Weights of a small GPT-style language model, trained from scratch on English Wikipedia: width 1024.
MLP neurons of a small language model. Each row is named by its layer, matrix (up: input weights) and neuron, and shows model dimensions 80-271. Each number is 128 + 24 x the weight over its row's rms, rounded and kept within 0 to 255. Numbers have three digits each.
After each neuron's rows, "fires after" lists the tokens most often just before its 100 highest values on Wikipedia text that the model never trained on.

L3.up2337:152135121154118104085111095141154146138095114108131160165142120137090137173149105084106186140088154132121155131136138140169151145135122099136147148153076071142138175159131147134169142128134125117061139187146103094128162101095084102155171126106100079119136099123143169108146133125147072117189127108136119098140138163107144138129124114158164114150142136132127144103138110095087122105130123171124153165110119120132142116132108147130115130121102145137161127122152142138093136090138127123146108129171129144148138153156132128139091121128113136116118117114132097119108106101110122130
fires after: "."

L3.up320:104128103120112177124111140144121138098149098173128146133101111135154101142105112142193124146126129083166146155144116150178128142136169105133121142132160092115114139121170137170143096143085124125101135130118120101143140166123178111137161108117145123140076161113145129131151122124134098146106139107116132107064133111133122115069067133124048142119113096167100151129165101128122159135119147144122131138120123138146158122126126132109097128107167145147097091124142182141095098104111143111142151118128114114123171161152107086136131129143146135132119099149113122097130102132110153098
fires after: "\n\n", ")", " ="

L3.up4022:069139160149138083072148117148134163116065143115139099147165120179174133141097137149110126160125141114143091131138128126148089149132104132164150134106123109128110169079181123162156131069141137162065131127145124103127167161121149143118140168131145064147151103168128145116117116176124117088142081098117151156144097133151132115062128142098116123149113130162101115138124128145131150100138136121077127152118104106108148087103140140146118074140145122125134059071151163138072114120100120156114171121159138096137146105112155133109130134114192099163152157114128068144154116123121136127
fires after: "1", "0", "2", "9"

L3.up838:115145084158180117130121135132104104113099122140106118143119114115113100129133144089106114117105145150123129105148092117122142122134123158124152172183118131169149159140123093134163120172130147088133113109112170129123142124142126127132128165147173143120121070139168129141135148145119122102179110187125114103140128171069163145112095132111126140137127094154147136110113085141066160110122127094116117133151133144165086092147122149146110149131135165127133158132159103125129089170144147136137119135123121120112136136117151129089109150136133102141135153146098116161158133147142125136
fires after: "2", "1"

L3.up2176:132151172160128109089089123147144110094144154109131142108153083130139125104136124141172143130147147136132128138126146097160101100152145101158140139121134104173130148107172137149135171085138144119123106153123145122086111158106145115145159128070138079093129084159107123139117117110166096120121098135088145139100080109151164104114135154133109171147148112144133149113109136139127187109138143123133121128126158092111123120154116111122119067114120134132130120102150157106114122155126117131154135131088152140123145101096094141132116139117132123147169134152098132151143064134135108134
fires after: "1", "2", "3"

L3.up1177:120150129113121115147147127174136133103112148138111118137149132094150118144097113129160127213151156114178090130113141103136153123155172116207155122124122114090122125124200095145134147128153118089113092118138136120137142165113185133112127133106133116134119120059124134158159093144125118101144107121128120129109115137116153127089100138143141158115098103156129172067109114153164131103117134112074168151162150106140138149121117096116127130116155131119162110090131134113124126175084133139134138092154178136108119140111138120117161140132126132095115117141108122149139117132142141134
fires after: "1", "2", "4", "6", "3"

L3.up1580:121111181139091135119136141125158138102089034105137125139124169113153120181122117138119159157172129143163083145125079108179126168102119155116144098114107106131118119137181124109119131111113105092082143184147143079145103119109118118112160143145163132131136105117161102113113154126127102098096095074162118115058107125130175094120125158120118133119095114159133114134114113087138156173117152119088144179180141102114157089114156120143155131119147171148112098150122114125114103133121159150108174155159161098182138165140148101129133160141145169172151128182164094123107076098101132172
fires after: ", ", " in ", " (born ", " In ", "In ", "From "

L3.up437:141118148137135100115090126120148147129100146106094154111145111119154112130133121182140130149124109156171102168161133104146129073160174125160141123137102054114094110096130105184151108125123147119118160203134136132104117167125176125108153142102133120121135125108080149137096127113172099098150086148095147114079083108153160125124115129135107145125122100156113122123160104144124149124146142103106145172120183105105113108091092108147155110109112178159120144116161117102122121113113122131179132099136121182113147115089120157096129111129118119126177147174112086133150099130140098113
fires after: "1", "2", " bacter", "3"

L3.up2447:117154112199112099110167175135128116131157121119092128116094123110126115120150142103107144133115155128140136132195125187159158123132123154103165123113126076154156133143142126111139125142107122103139139134091103120109128128090140116090183109133194102107148108147123153152128113155133122114133132081136150078089127144092152127096120126125082128132137118144075118138119117112117162076131123163105127139127139112149110150104126116114131116115096130178154117131175175112090106147123071118178128121148107127123167141142121126144093110148128111153100111174119171154169125135140079168
fires after: "–", ", ", "-", " in "

L3.up1719:128139103111145133112116124147164143105103102103084124146160110129122136129130116132099111163130078103136128135140118093179115117113169144136127095143125123151126120185123112172160133093084118160117192173147128119160132145157186120149095153123133129152093112100101158162122136153134131140162133130124125104096129138142115168137122082126083149147135082100114153099125137179116126112123132188132131120161111144122147138107092120163105078140162147112128133061137138130140119163112127109126135111110137130150152100176195126110165130185152117121150102105085094131138107074105152140
fires after: " | ", "; ", ",", "% | "

L3.up2961:147121125140093136136126128137198149130100123129123114147113107112130134119121115113099163109105109071129130185119128144140145120108176144136125139189142135126125110116116110152136174109131134144105168105146133134096131123090128118105091106118126116128085097108096165147120121112143182097154076117097106101111112144131101140169148125162130131118122122145117139114090154120097103113119084165110103132153089158090147121132145145169156134145148145101163120109094116112145068127132145182140150156084162150134143175164167100158115112158198103152099128127063135091127129090135152151
fires after: "–", " Fer"

L3.up3141:087114126163124131115115160115175128126098172132171128139142084124166145105093189113146148106118122131145111191120136115118108130137113145140177148061132096112142149110156082108135121081125143103101134110115124154074140124118167155127113089140111123137130128123156137158113195177163097122161119154152108111109131143150124139124130157093131133106121116117124153061140065089127142109119143130132134120145135123069144153116059130153166072126128147096130136142123089118142108114145165136097149134121158120169111107152142142117085151162127141126124161161133144129144135112087135154
fires after: " | ", "; ", " ", "| ", ","

L3.up83:117192135119111099147129180137149133144098104160145127142126105137120065139116143124116138137107131150156097142149100160165154142118114116108144158124147135145132138166157149121094150121142097072094104101110102099107142138103120132135152116109173108104109142101124116157103141113161151150138123129119117073103122103127115119155149127087142135159109140124088153123094102138149157108100146143123083134148095136116146131113104155138114117090157134182148102099153120089107172158123112117113191165134130128160135155145139086102166127130153125154102133146132101133143123120152122165
fires after: "–", "\n", "-"

L3.up1679:115147161164133059101092135141106127121130099112095103122086130119168120181150166114106144138134133114127083161130132136113118156150118134129140134128110107112133126132149109135124167125197089148136109162156134084148118143139110155125170137124111131118148138123149137124153124117160056102141104148162111124123107158126153128080069100151098129148103099119132138115141129133155131089108149148110117129134135117148166099115116123093129105070161149134136152091140140096110113154111109110081174121131139117120152125143132080140127137150141127112149144130158131117123078134187117136
fires after: "| ", " (", "- ", "\n", " | "

L3.up2716:148142164132131130082157101144136155104091100127141101161109139138102114177101161154128145137145098130124142128081116127156152104122140146134145157139116145119173136155122155150151159143114121121108125095110110126163098145140128126140174138137159167132123108169116129148115121139111143126126134105100121124117129119113157121099137204115150136122138117166115098162137120131138112128161137098103129149187112144106129108150085161177095107122165144072180127129085148125143079117109098167127121127168137126119106099127138154134085111103160106112130131162146084153135096057091124163
fires after: "–", "2"

L3.up1113:114141122196140134071081137129110137131092122129129129149091144147122133137128126118130133138127138124152116133153119134155129078102128140187180105154093092153127114101144117163128143089096132109094124129152175119129127135129145148078122155129180108131123098164080171176111138142134099109116086144130174116107125083096144116082165149093126155132055112104124142118111116127132144143106133109130158146139165120135091077110107132098127099139122135142203111116122139137147132107115124169116160132136188145156092129101129124086118137122151124126172115159059072128123108143119123131
fires after: "1", "2", "3", "4", "7", "5"

L3.up3498:157140106110108123104109128122124123110130107100099085112155141109116124151126081108134161119117117123163138115179149138125098112146125159113112112141164140112108147127132126123129158167138145121107146159130120135123092124128087142136139120137127137143136129081108115125140145129124124156134091114157098120095107147117144123117137130145119123119112126115091095131149152114103153089129112149096127128116112126120137098091109098158134077115105111151117133120125195071121110134130106144150111102091139160177124100103157126099114070165151150159142131097118095146097138123110129101
fires after: " | ", ".", "; "

L3.up3048:090107142168139103090140122116172111141111141113146100148150119148137133133086131106171159118148165183134124158170148121193099113068099115121132125108163144118105185162146130153171157148140112142101177093114105136100118149134174136129107123148123114122115126124122155127118112105169133128129101146136132149121126114136151148105122123134136140188172132132092165127101112146147148083128141162130102106121106098120131121126065127094144131127146168128139089090135183130153115094128101127107119110102143151153134144146164122078187149118183137123137157105119102138105141038131145125
fires after: "1", "58", "57", " | ", ") | "

L3.up30:112181174111115127131149111141108125113153099159127103133131136134111086170112107122166196139142142143130135162142114180097127144110158150149190154107126126117168135122171136176116086175125145135126120088151117059134103133140126170133114116085145120132120137184150161155133142114105147140129106114107117126120118105139129064095112184095127119103145133129074129180112128137152120136123167127138086117156116100106134124118118115130143123158131139138149103135111122097090126110115077126141115143128147125116132113142136090095126146137136121128135163128127089147125123087098149175
fires after: "–", " | ", "0", "1"

L3.up1537:128143161142120075140116215134133128109092143122120121125110130155142142116129119144136168148146134119125107084121142108134149116169118141145109108124092088115127141152130172135098113104118141057107139069092125122097094145137114119153120134091127116139079138108154146136130106089132114120118128098115131077140163140125118155143119153136118120122125130116138140131114115162124188142100145131088155159189113100139152148154140137160135144132128156129141084142170103101142119111138137125133145123118133122129143134127151136096154108130115150134139176123119138166109095107145115129
fires after: ".", "–", ": E", "m."

L3.up3968:123142116174111137144115111122207143099159142108121080178114160084139144118147115111110146141113137071111157151130149175184130144165104164102168119145128108131159142143147128108192188182161123139157116115083078121095134113097154149091094137146100104139126100145120092160112193177112120074173097126119144097132162133108157168143138187142147138130133125107136148158130126104116137162128118153128175135157135127142144138142118163188207139126161127068184143146107132122128115109120099125170155130174155143145133180131155156154103109160121164097159135123114094124146124129138149179
fires after: "1", "2", "′", "–", "-"

L3.up215:047096096144093135126108078153172114112130130115108137134145149123132109149102098127166135148115156146147107151113151090121132156151150161180121123120149140086118121112131091134186095130132122130116172094166158128120125133144121169133092150172104106129155130071145134132119147141141096122146110099113152129085145132130118137135125135123137137124106107118104101070141096100136173131119094110102151141142158078130159127140134113128131117138142145128159188111098135093134108176116129137124107151138117162138180126110154142118157125129138078129154131085105085124129145106124129159
fires after: ",", "6"

L3.up3383:107106143122134130143079142133152125079123086081130140168140149112090094110138088130118145145172094089138174131117133145159183125150168131132118133123137121160119151140132151150103144127139144105090161089178120128142099139135175158116077153130138114135096097093097145161133149161140143147113136101102133121169140129128129133133153139082111154129138107105106120117135081175110132142117168130075152155156122095141170087179122142154157085145124145135176108082134117105106094116102100121158120158143137123159115129135150129080141110153168123106110134146143072093139126116122122128
fires after: "–"

L3.up3137:088131181083144118137131170138118124091110105150131111156132105138130113132086128121151143160160160136162101148173120144131094115079148146169160150136139088112159095160152135148127112109094108089123130122138114102164111133110142098125183126160121138156160102161124131166116142121103115096201127117121103129096092127157138124064121148100107104147120105174145138155152089118134150137143134142108123157156134124139112111132129170159107116157139137123135124106091147121110133146115134126167147185157128133135112124153123144126095092142154141102125136146104108124109146145112100143
fires after: "\n", "\n\n"

L3.up3442:105142169134098142145128144142138142094123103149138140163087122138103119125155154125161164152104167115134106144120102078128107146128113168131128121139122114083129163125151142086167146150072119062083093165133118121118153125170160155155169094109122130127154134158128172121110112110112114114164118147154119121113150116084144124131151131137101097129106139142120118126149127145136129147116110119094101131180161112127133142154157172148125125091129163137142107094127112119123100155132122142197168129170103122129139165150158165151097128130120152103169124128125114124114111144133152135
fires after: "1", "2"

L3.up2433:112121137103108084117126128112121099113153153108085133103103134090138139100147137125137125164118141126156130137136109108114140131108155144141114118106136097085114098077121114106155128103136110085131153085144154108165090165119111174167127122108147061117093131125140142137124136148155144131152107134119146111073116115145148133081110178133125149122122129129128148102132083162147157098130177168131117129154169151136154125124145145158129118124126124188088138104168147139141079114097099110141124152133156162142131114136143144100151094150120133148148130125087124130130118134159153123
fires after: " | ", ",", " |  |  | ", "; "

L3.up449:072136116135136118105135111155115136106073119140126071114148070120188105104087119139110155122138136124159111159188136093135156115072103170132178149097109101150148076135147080154130134120098137114120111097158150100139116144119158169089099160131143107121147127139135125128144104164128126125143126105118112062103125144120099124106126136141156105121140079090088168055135108072120139109128135135110141129125127117143137146113112114174124142135140098131067146116167137146161110163142149147106115145136135092198094139191142129119117143141112158127129125122139112135130153118155135120
fires after: " | ", "; ", "1", " ", " ("

L3.up1495:110108148139145118143098123157161134116133134111118112117123125147096150103135109113139119173103102095140135098153155111128111124157121157175122122128097107138132102112141138151161182154095139139082160101154140128139154139122098164116141155133130125154127141140128129125137114152110072140152088146158128127109126097153099141090096120132124111172156132106096150105116138143145171098117140113074146138169154156115163140106100117167147123122165106109111142138120131142157108146129119134125183152144103172148125118090133138125095133168124152166131114159081124119142162107114128118
fires after: " | ", ",", ".", " (", " | S"

L3.up1760:118096127153086134102108157129147152106153101133158149177116096139119126097144149111135169154105120105144123130136152088072116157137116148146114123155143167172119093129133115120167118142114131104135180118161127155091098100133186174118109120167149101106136117132093139159154133134125112136166161114107108125090127135114133153147108145148105128109111063126096116068129102136117121140153179151108145138201167152140132154137121150178135147082164157100163131134129101147148105094128148141148131124143120156131111101133170156162127141128136124146178131124093138134117167085151149180
fires after: ",", "; ", " are", " not", " | "

L3.up2043:097096140130146116114161139116107137123081083112114145111143142148116069195149167099152136112136104162170104169143117134152135122139139142141146151140122117088150120125163147145122120124125148097143135125168102086143093153152108176114142147123167133124134097144157145148133095119123136088159127111101145146126134132119129100109130155135093153125106074143145119108114090129119112127092144150088155116151136138121118083147135135157121115137133128093133106134126149167117151102083108164125139131138130132131133154139112069112129148099163111130137140150144137113118083145131113172
fires after: "0", " |", " |  |", " |  |  |"

L3.up2272:111151127102087142144098152132111169130102093145128142193147124127100119151117084124129161158132152130171112112130176110104126112132144142122143159123117121151121123104107184164163165119153125156102094090138123113106151113112159143115129137135132123102082090140123098197153119129119153145119154131161125095144132167128125129107139141103129118061170124114140149110123072124103114110109155155137184146122125129118091137139122079148154132120138128110126132144108165105113133150124109134131114095159111082151143126185151090109094145170167103143125114134141144117111132118134135153
fires after: "–", "2", " p.", "imation"

L3.up36:092130139202086119105091112125168142095105104098132130126143115131122121149102130157162131134109151142151124104162111127142121069129157114145133176117087080108105091125159107176162143111127102110116130130124136110099106149121154133104166157068131072072110083164094129125086107126139105144131102089093147153094085140113151151114137171134120114106100097105067153132134136131134142135163168138123144140152168074103115093125110103131144090120139144165121115090141122084130126097115121148165153102128158175132128135111121108136128134119143138134187145154099111147169091155173139123
fires after: "1", "2", "3"

L3.up2031:088144123157114105126089149142199134110132140116143085128115141145167114111121140136117160138119158162145146174123147086108156121141123199158139154093122105115139168092150100133160139150092136103118178100152099108122108092129126169109104152160134094085143106160121104161155134159138130130165102131100095108083102099117093115150147164102133148077124106113090098089112107140133165092164101093123134112136126154092150146123084139148135120099138111130129165195150088149150091133139137130191144145136096141144116141154128131123058119143128148156175096153126115132163142097134129100
fires after: "1", "2"

L3.up289:114126190141160089127150156149184118106146152046089111068145114148150107105122127137146126159117126125148085159138101145114154125153125124153152123122154137113106137151155127161120166113123138121136135132151128135161145155119170139079133100122121097123111139113117103108151110191144101104140114154130163136114115150137145136100156145101119116149108087171113159124100107141159126129145117158098171218147134111116185147091140134136156107118091123146095124113122130102117139116115127119117127129136148113138139140131130145154155144131127109125105173113115103154148116131186086110
fires after: "0", "1", "2", " ="

L3.up1577:111157114130147114113114084143130140130085119104115147100161127129133149082149124135097146162115112115136128125133107063146132121102144170137127117137102078147122141103141138168124150098117168126080139146142113102149099138139131140112136144098115131150116150157192108117158119153121104092114117147140139102088132157172129154120124113148126108145110111108152111115140119147134103093130086151126155116103121122130128137132142120142137112108149179115137107129173168148129128078116144146122121098139087093163095142169100116124131149140169138100150173151122129126115168143171138092
fires after: " | ", ".", " G", "0", ":", ") | "

L3.up604:127083150157080104112122123133152130095114092143110119138120124136106117159086145125149145154148117118167106133117179039087143177113162148136148147112109122158112112148116153162125122095138127117103123187194114098098085163131136159160154114129112062107127115097109134128143141169144089131113087106097127133121143115107117124126129154133098146143128117196145156097106114152125136144147174126114144148136152090134106141124097159094122118125165131127149126099127132081151117149091102118152105125103112150156111105104186141110151126112097113086179154118126135135157107130114143097
fires after: "°", ".", ":"

L3.up3697:126102161102100093150106127147126129123102124128064151139128070089147128196132120145131175166137196100174139120127139107136095124151133136154155131115116101127109146109166162120141138120138108105143176188143113061118116147110158128107126155096150089123155151127123139148110127098159139130124123142126132122080103150159159092126079141153095135106106081176128112159122132093153121136130120139083164131147134119128150090104129108125127109139158186127152140094125192100107098101086082138176132124129130140117174151118136113142070149140175118130154127147161135139130144156151139117
fires after: "1", " | L", "| ", "2", "L"

L3.up3948:125125132155160122134142146114137091111107142125145106118128111125196128118068096118159160134157114087142140201120104111115134114148143176141137145153118111117112116132172124112145154121142162054091134116129129111112147172118111134157153126117127118146139080140104099107109122117144178137141120153130117102111130091158144122093100197119111102129127114128164121121151134098130165100113126127102113135158149127114166107105139159184149124093168103145138120153144103102145120144110111095104134110123161148125114117120193173148126134130133152103160108126172105114151133101132108164
fires after: "\n", "m.", "°"

L3.up766:152080151125170159145121172115127092092138132127089119090141121109142098114128151118115139113113161139118109141094103165160137171114108132148113144158132083127154130139144103120188106125141134078110145100146128108071168126136090155108169160083146102088113111088113118101129136098122141093150165126153214120106104130139198148088088152068118135154114139123130138145090095144109106099112169136122135167199122143115132065108164156080103142110157098145150149105117108167166107121137121134167132152121144157106148156140126109151095090123129093151106155135159104106154139112128100135
fires after: "\n\n", ".", "\n"

L3.up747:147134112120098170128038192119142136125118141107163119121116102109128128134150090072125128134127108102121116103097126131130083102129115135147119145131120086177159117135121105157198115104115135101128152179147100102113179099138147119097117151157152119131142110181138130128132128164127092152155131144128120112164122119104102154127087136109169162113120119170110153124131134142086119133167121169130156140094075140116158148158097146137177152097147142126165102096180151125130167149126136119158120139103122118109083124118168151158087124138107137131145104121148139059155115113137149129
fires after: "–", "-", ".", ", F"

L3.up2708:145123161120144116112125130139157141143101124135150175130185098142140150146084111112131150161120111150173120141136149135109150136131139141158181162112141106098091135140134144098171133108111119131118152141146097106095132119124135163123105109133107145104104075154143127132096159112108109098101097113176103144133098127120143141100177178145168116132140137089127121100135111181181145074113136091116142127092151127099112126114098089130135146134163102131173076133133142100112128090138132125133132141142122110155160123114152108133126128147140145136193190112131126119108140117136169156
fires after: "| ", " | ", " ", ") | ", "-", " District "

L3.up2490:100110126121142118166095130148137129115077118140123109154130079108173147101097125107098126158148126098125129166136118110111115140128108139162152139117131149155123110115152072125143170145088123096126142085114123124125114134119144126156097126146137108162155148119126139194112176137150147117158121125106106109098135124144078155161123139139122139089128097096145182095113061103143129112135128112104120122178105090109121148128092095170114091153155141104119113138137098151158112101160110133100186169161109154102135109142133167141115122142144150100129156116134142131102101103117137125
fires after: " | ", ",", "; ", " |  |  | ", " ", " of "

L3.up1889:115123155126095106149091146149139138102141121108096115155125098150149068159145121149117160161141143123149130140158116130149121095161131158129186162088137133092157117162145132142125127141102114099112132137142119135090116128140108121121151146131133095110090142111150104183152155160139123131144126152154158086123115087109146146118114129131101149156107093117095137094181112139122159090133146119104086160151194129128175132129104134151170102111154135122156111105138150090073111144116107137131129146163106132124160170159132108135104114127139105098156135116141133162127078110121079131
fires after: "2", "1"

L3.up2671:107162183182136133117115096126162172093087123134125124177118129141116099128066160119142139152147125122163148137133111127157122106145119145137137154144132131121137143180162165130167099107120109079099109141142095107128086163128090140116132122133131100079122091119127130138126168114151075117175112120128133150090085133120147076161109121144144109121123086107147133113145163130112127083117173129123135129126121123112177156158124093122119129138154135122169108154094124119147138126096132153133184134162119124107107078152135125133130106134129118130184159142128140080178126118129148175
fires after: "\n", " |", " |  |", " |  |  |  |"

L3.up561:108179144163135097128113146154169119124095123117153113123097119139149137149131129114153136155114099141130129110133131097186132114131154179164143139153095123163134100117143113128171160152084136129120119124157107111128135101130134156152140114097135126097143139159131153138116123109112137143143110146142121130135142108107104152105152098112110121113085140109139130133109137121129142097109119117089127141157112147129142169128111114157098098069142129159183082129165140108162120159089110141154142153095141154138127159139098146096062145087120054155135111106130110129108116106133144117
fires after: "1", "2", " | ", ":"

L3.up2818:141168152156127104124146144138156107110142083114127146132116115142147088194088188090156112157133110128155060149153143112124167139136146125138164138137116109135107122094138151121168159136103126102144152117127132083139121153137121118104176127112180130098127142143139139124151123121149127116186167078128140127113096131117134137136111177106118165144107102158099115134067121121100142128096145101101124161173154134109159081149130099146130095094131136137139133091146137131126125114110120112209140127186158128145165134125134133114113128094129158118136120170097153137096109112115107092
fires after: "| ", " | ", " to", ") | ", ") | −"

L3.up1019:109141130123115093121144145160134126121116097104136114154108136122137131125109126158188169203126132148176093105105141077140147126149102159161158160121116123128143121195141159123138151105118113141114165121114097081118104135112117114119131157139122126170109104137131110137106116171149082128095102135126142122115116078139174121091080124149109131129109094146154153117129127164121117093115154098101135151129168139147129107115126137097138119137170160125160123130119128111144124084098145161139161141131089141136093120122170139144136113143138135171140137167129094165127112126181121089
fires after: " | ", "- L", "°", "| ", ") | ", "′"

L3.up637:104121166181142147140159114121138182123087142094087112129139102143128146147140126194114142144108144107177131133192145139128125110071110110170191164116135098107123131110164143135131116080053111105115130111145135118135119140140163125127091135149155119147134135128115113156101092145175121115158123117140158151103111119108140129122123155109092159135125071131146103112131119136129120096140140140125126120114172131103115113157099083155147133097122145099143129104139152123127146117117114180164138116160132085135108135116139123122122172107110112094133154141131127131136104096127081142
fires after: " |", " |  |", " % | ±% |", "|---|---|---|---|---|---|", " | Notes |"

L3.up3337:091126122104098130153097103140151133118143116089116136136111160115145105134097153152133107177149131109160132133128123152105134123141107146154167174138148169101188124151133146134139067136129145119135135115131123130157103182144177135126129129135145117137144138091121145125111102135115110095149136166165130132095143149158148132094147131115114119127170083131148136107143128148161157087131114154129084115133118152129131121117108122142127132130129140085140148086115133102095182136105105183158131098129133136137130102129150125126092089147161130130139109119128137134174124130127115153
fires after: "\n", "1", "\n\n"

L3.up1233:134100146115171128148076153155098122137139132087127117114137108135126109131065128112131120132134101123127131115112184159113097114150115108114129133130153121116162121124117142115117091163103131125122149131186165121084114140152164156126139148132094103144168110083149129146089147121154078114184106107116130164117169102132132102093094130095128124101154118150155112118111130083109160135130153125132154109164109101125139088102097116121123166104145132129127131121106106129133153122106098136185164156185174125106124113161131136125085167140093124174147077138164082132142124124095141160
fires after: " |", "\n", "|  | Republican", " |  |  |", " | — |  |"

L3.up1269:060136144099136121113153137166123130130144129142157093140080146169121073108143131126078143132096162112133121131134099113115157103104093124158137183125155082143134131155133110119140101139105153153121144129152128130150089140143127092121149147082114156145094145182109111164135155129147132153135090107120126080143149124097151163140176110106143141123130117123089151127111118139090180133118112106124108149121108137136131114097116137111135085130119134145127144132133153111107127161103137148133147185123130112110138135123103157122099124127169109181151148135119149091169114111102145136
fires after: "–", "1", " Australian"

L3.up679:147130179204118125115080143133113147107128135118133083123129119089136119126099139147149163138073124134136133097130098143108104090137187131155128122146128067140107147134123124137119166138131121137130115099123123121132139152137136161109137143110145080093131077179118122143118097179098117117165110141121150121106091125099138098111119177151136142157100117139127128125116136132132188149153164147125176144145128146087140109115122125145099073062148191120132137150191096131145119138126171136166143137110131133116146136121136127135100127097145142107174135191109125161162083142155135137
fires after: "1", "2", "3"

L3.up2204:120138088093134099127109167143131129119101126129113132156112112142202157108115118109126129151171147102127092112181089130126150136153120111134135151151127103095125134132162103130139133133095116086125133199100115104123112155084116126129200105142161135086153125096139135145175164084103142134140137102111137103121130106130165110123125096080114160146139113141136178118095138146085122157129111148111166152139185112131162139138133154115111119124157137146136095137138121110116137130129157143120138135165194144152126161139146145108117074149137069129155106100150183118114088102120116137
fires after: "\n\n"

L3.up3368:068119108164111145116104104128135116116136089097114087098089113147139094132115166159076161138149151131109123088153111142142104137135156179129133152114099102145143131134143098093147110118110154124095126156146100130142155156162162122146129138118115129142124098129128099160122134089112117120163074099205144127094133152131160159113150132092135134143124075144085116133154137151123128116104094107097140141164135137160170130122120169151159123139122141165121122085139181091105107172135156154207080142133152132124132116079114111124142122163154086110131132127113172133132090136108078141
fires after: "–", " in ", "- "

L3.up152:116163112204084121131129136164189131127126112147136132143124123127150108181163143139159116148137153133189100135112139114122095145131137147168197133118085111146111116112148148115145116103131143136116141138145149069117108154104144155142103105110115091097148100123135130135127176141132127117152111112172136084073164150086183130117077152165137102096098106117128123124138139173085119104124117084123128110146135132095151121165107145136132125138127119158120149125132142122127149111133126130147147110129096117164116090125132099095113154150130105122154167128085150122126157129089124131
fires after: ",", "1", ":"

L3.up549:124181144143121149111116130115131127137071069094184109171097114142150118093120144135135130138143118132132105134193116106121116121123157133153124138094102117180112108155171102134107153142103113103103133164162112112143110107090191114119143119164130129113147077143170118147097135121078134144136106120140141108067111165127165086092134104104149149139114089145112157089134107110120130111127109129119158119126142117147140140127143106136105127091137179153092148105186118107113126163130145123130131145150158119146153107126149146150094093196129116122146096134095115149143082117160111094
fires after: " (", ", ", " in ", "- ", "| ", "–"

L3.up1124:094164123137083116144119127144154167105124124092129124122116112142125084119127106123098142143140145126132133145142145103113133088146120150148130133109121106139124143149140103149145172112138174065075141170131099112149145143117127159162144133119133112080117083186127092151135143148121113131119122064175115115163116090104144111134168122100142148150160107073130121070097113103101174124163131115070148153142122144144114125124146098100133110123105146166162131107114155085111126161095097144171110140158102116165104170138210139107105118139116119113122116160120119145142113116138067125
fires after: "1", "2", "–"

L3.up556:069137153155153103142152163154156109097130109130143105126134103173166114144093159096114124146107153120168065167143113057132124123121135142153119094126099120127131158149177135175086134083111150077112131158089119109107115152112161138107122125091144148129134117142170135147131136144128128111200120103116121112080071086122132128105128137090111133121091120099103131099122136152139134131113143092072141185174175117122125150152137107150099104145114143104137108149122116126133130125117122120149154135137151172158123139124177133096143093121131164142174124153100082128139129097147101116
fires after: "\n\n", ".", " ="

L3.up211:168148136138149091136162135113130123123125099094137156151135113171128115108119124115139152133090132154103140121150107123136125102146145138148129126143141138137112132129140104149134155135128151126090116138131126130090118167131148153116138144138144122106146056149154139125123135147106114144140082127177161105101092097146146109104128126145114137115100135133108177120131127126159126134096122142118177118144118078092138113132117136112147099137139137164157122148167120108135120146114156150121125102109145155120125120113133169142128131123194090137155151173143070145106065205189119145
fires after: "1", "3", "2"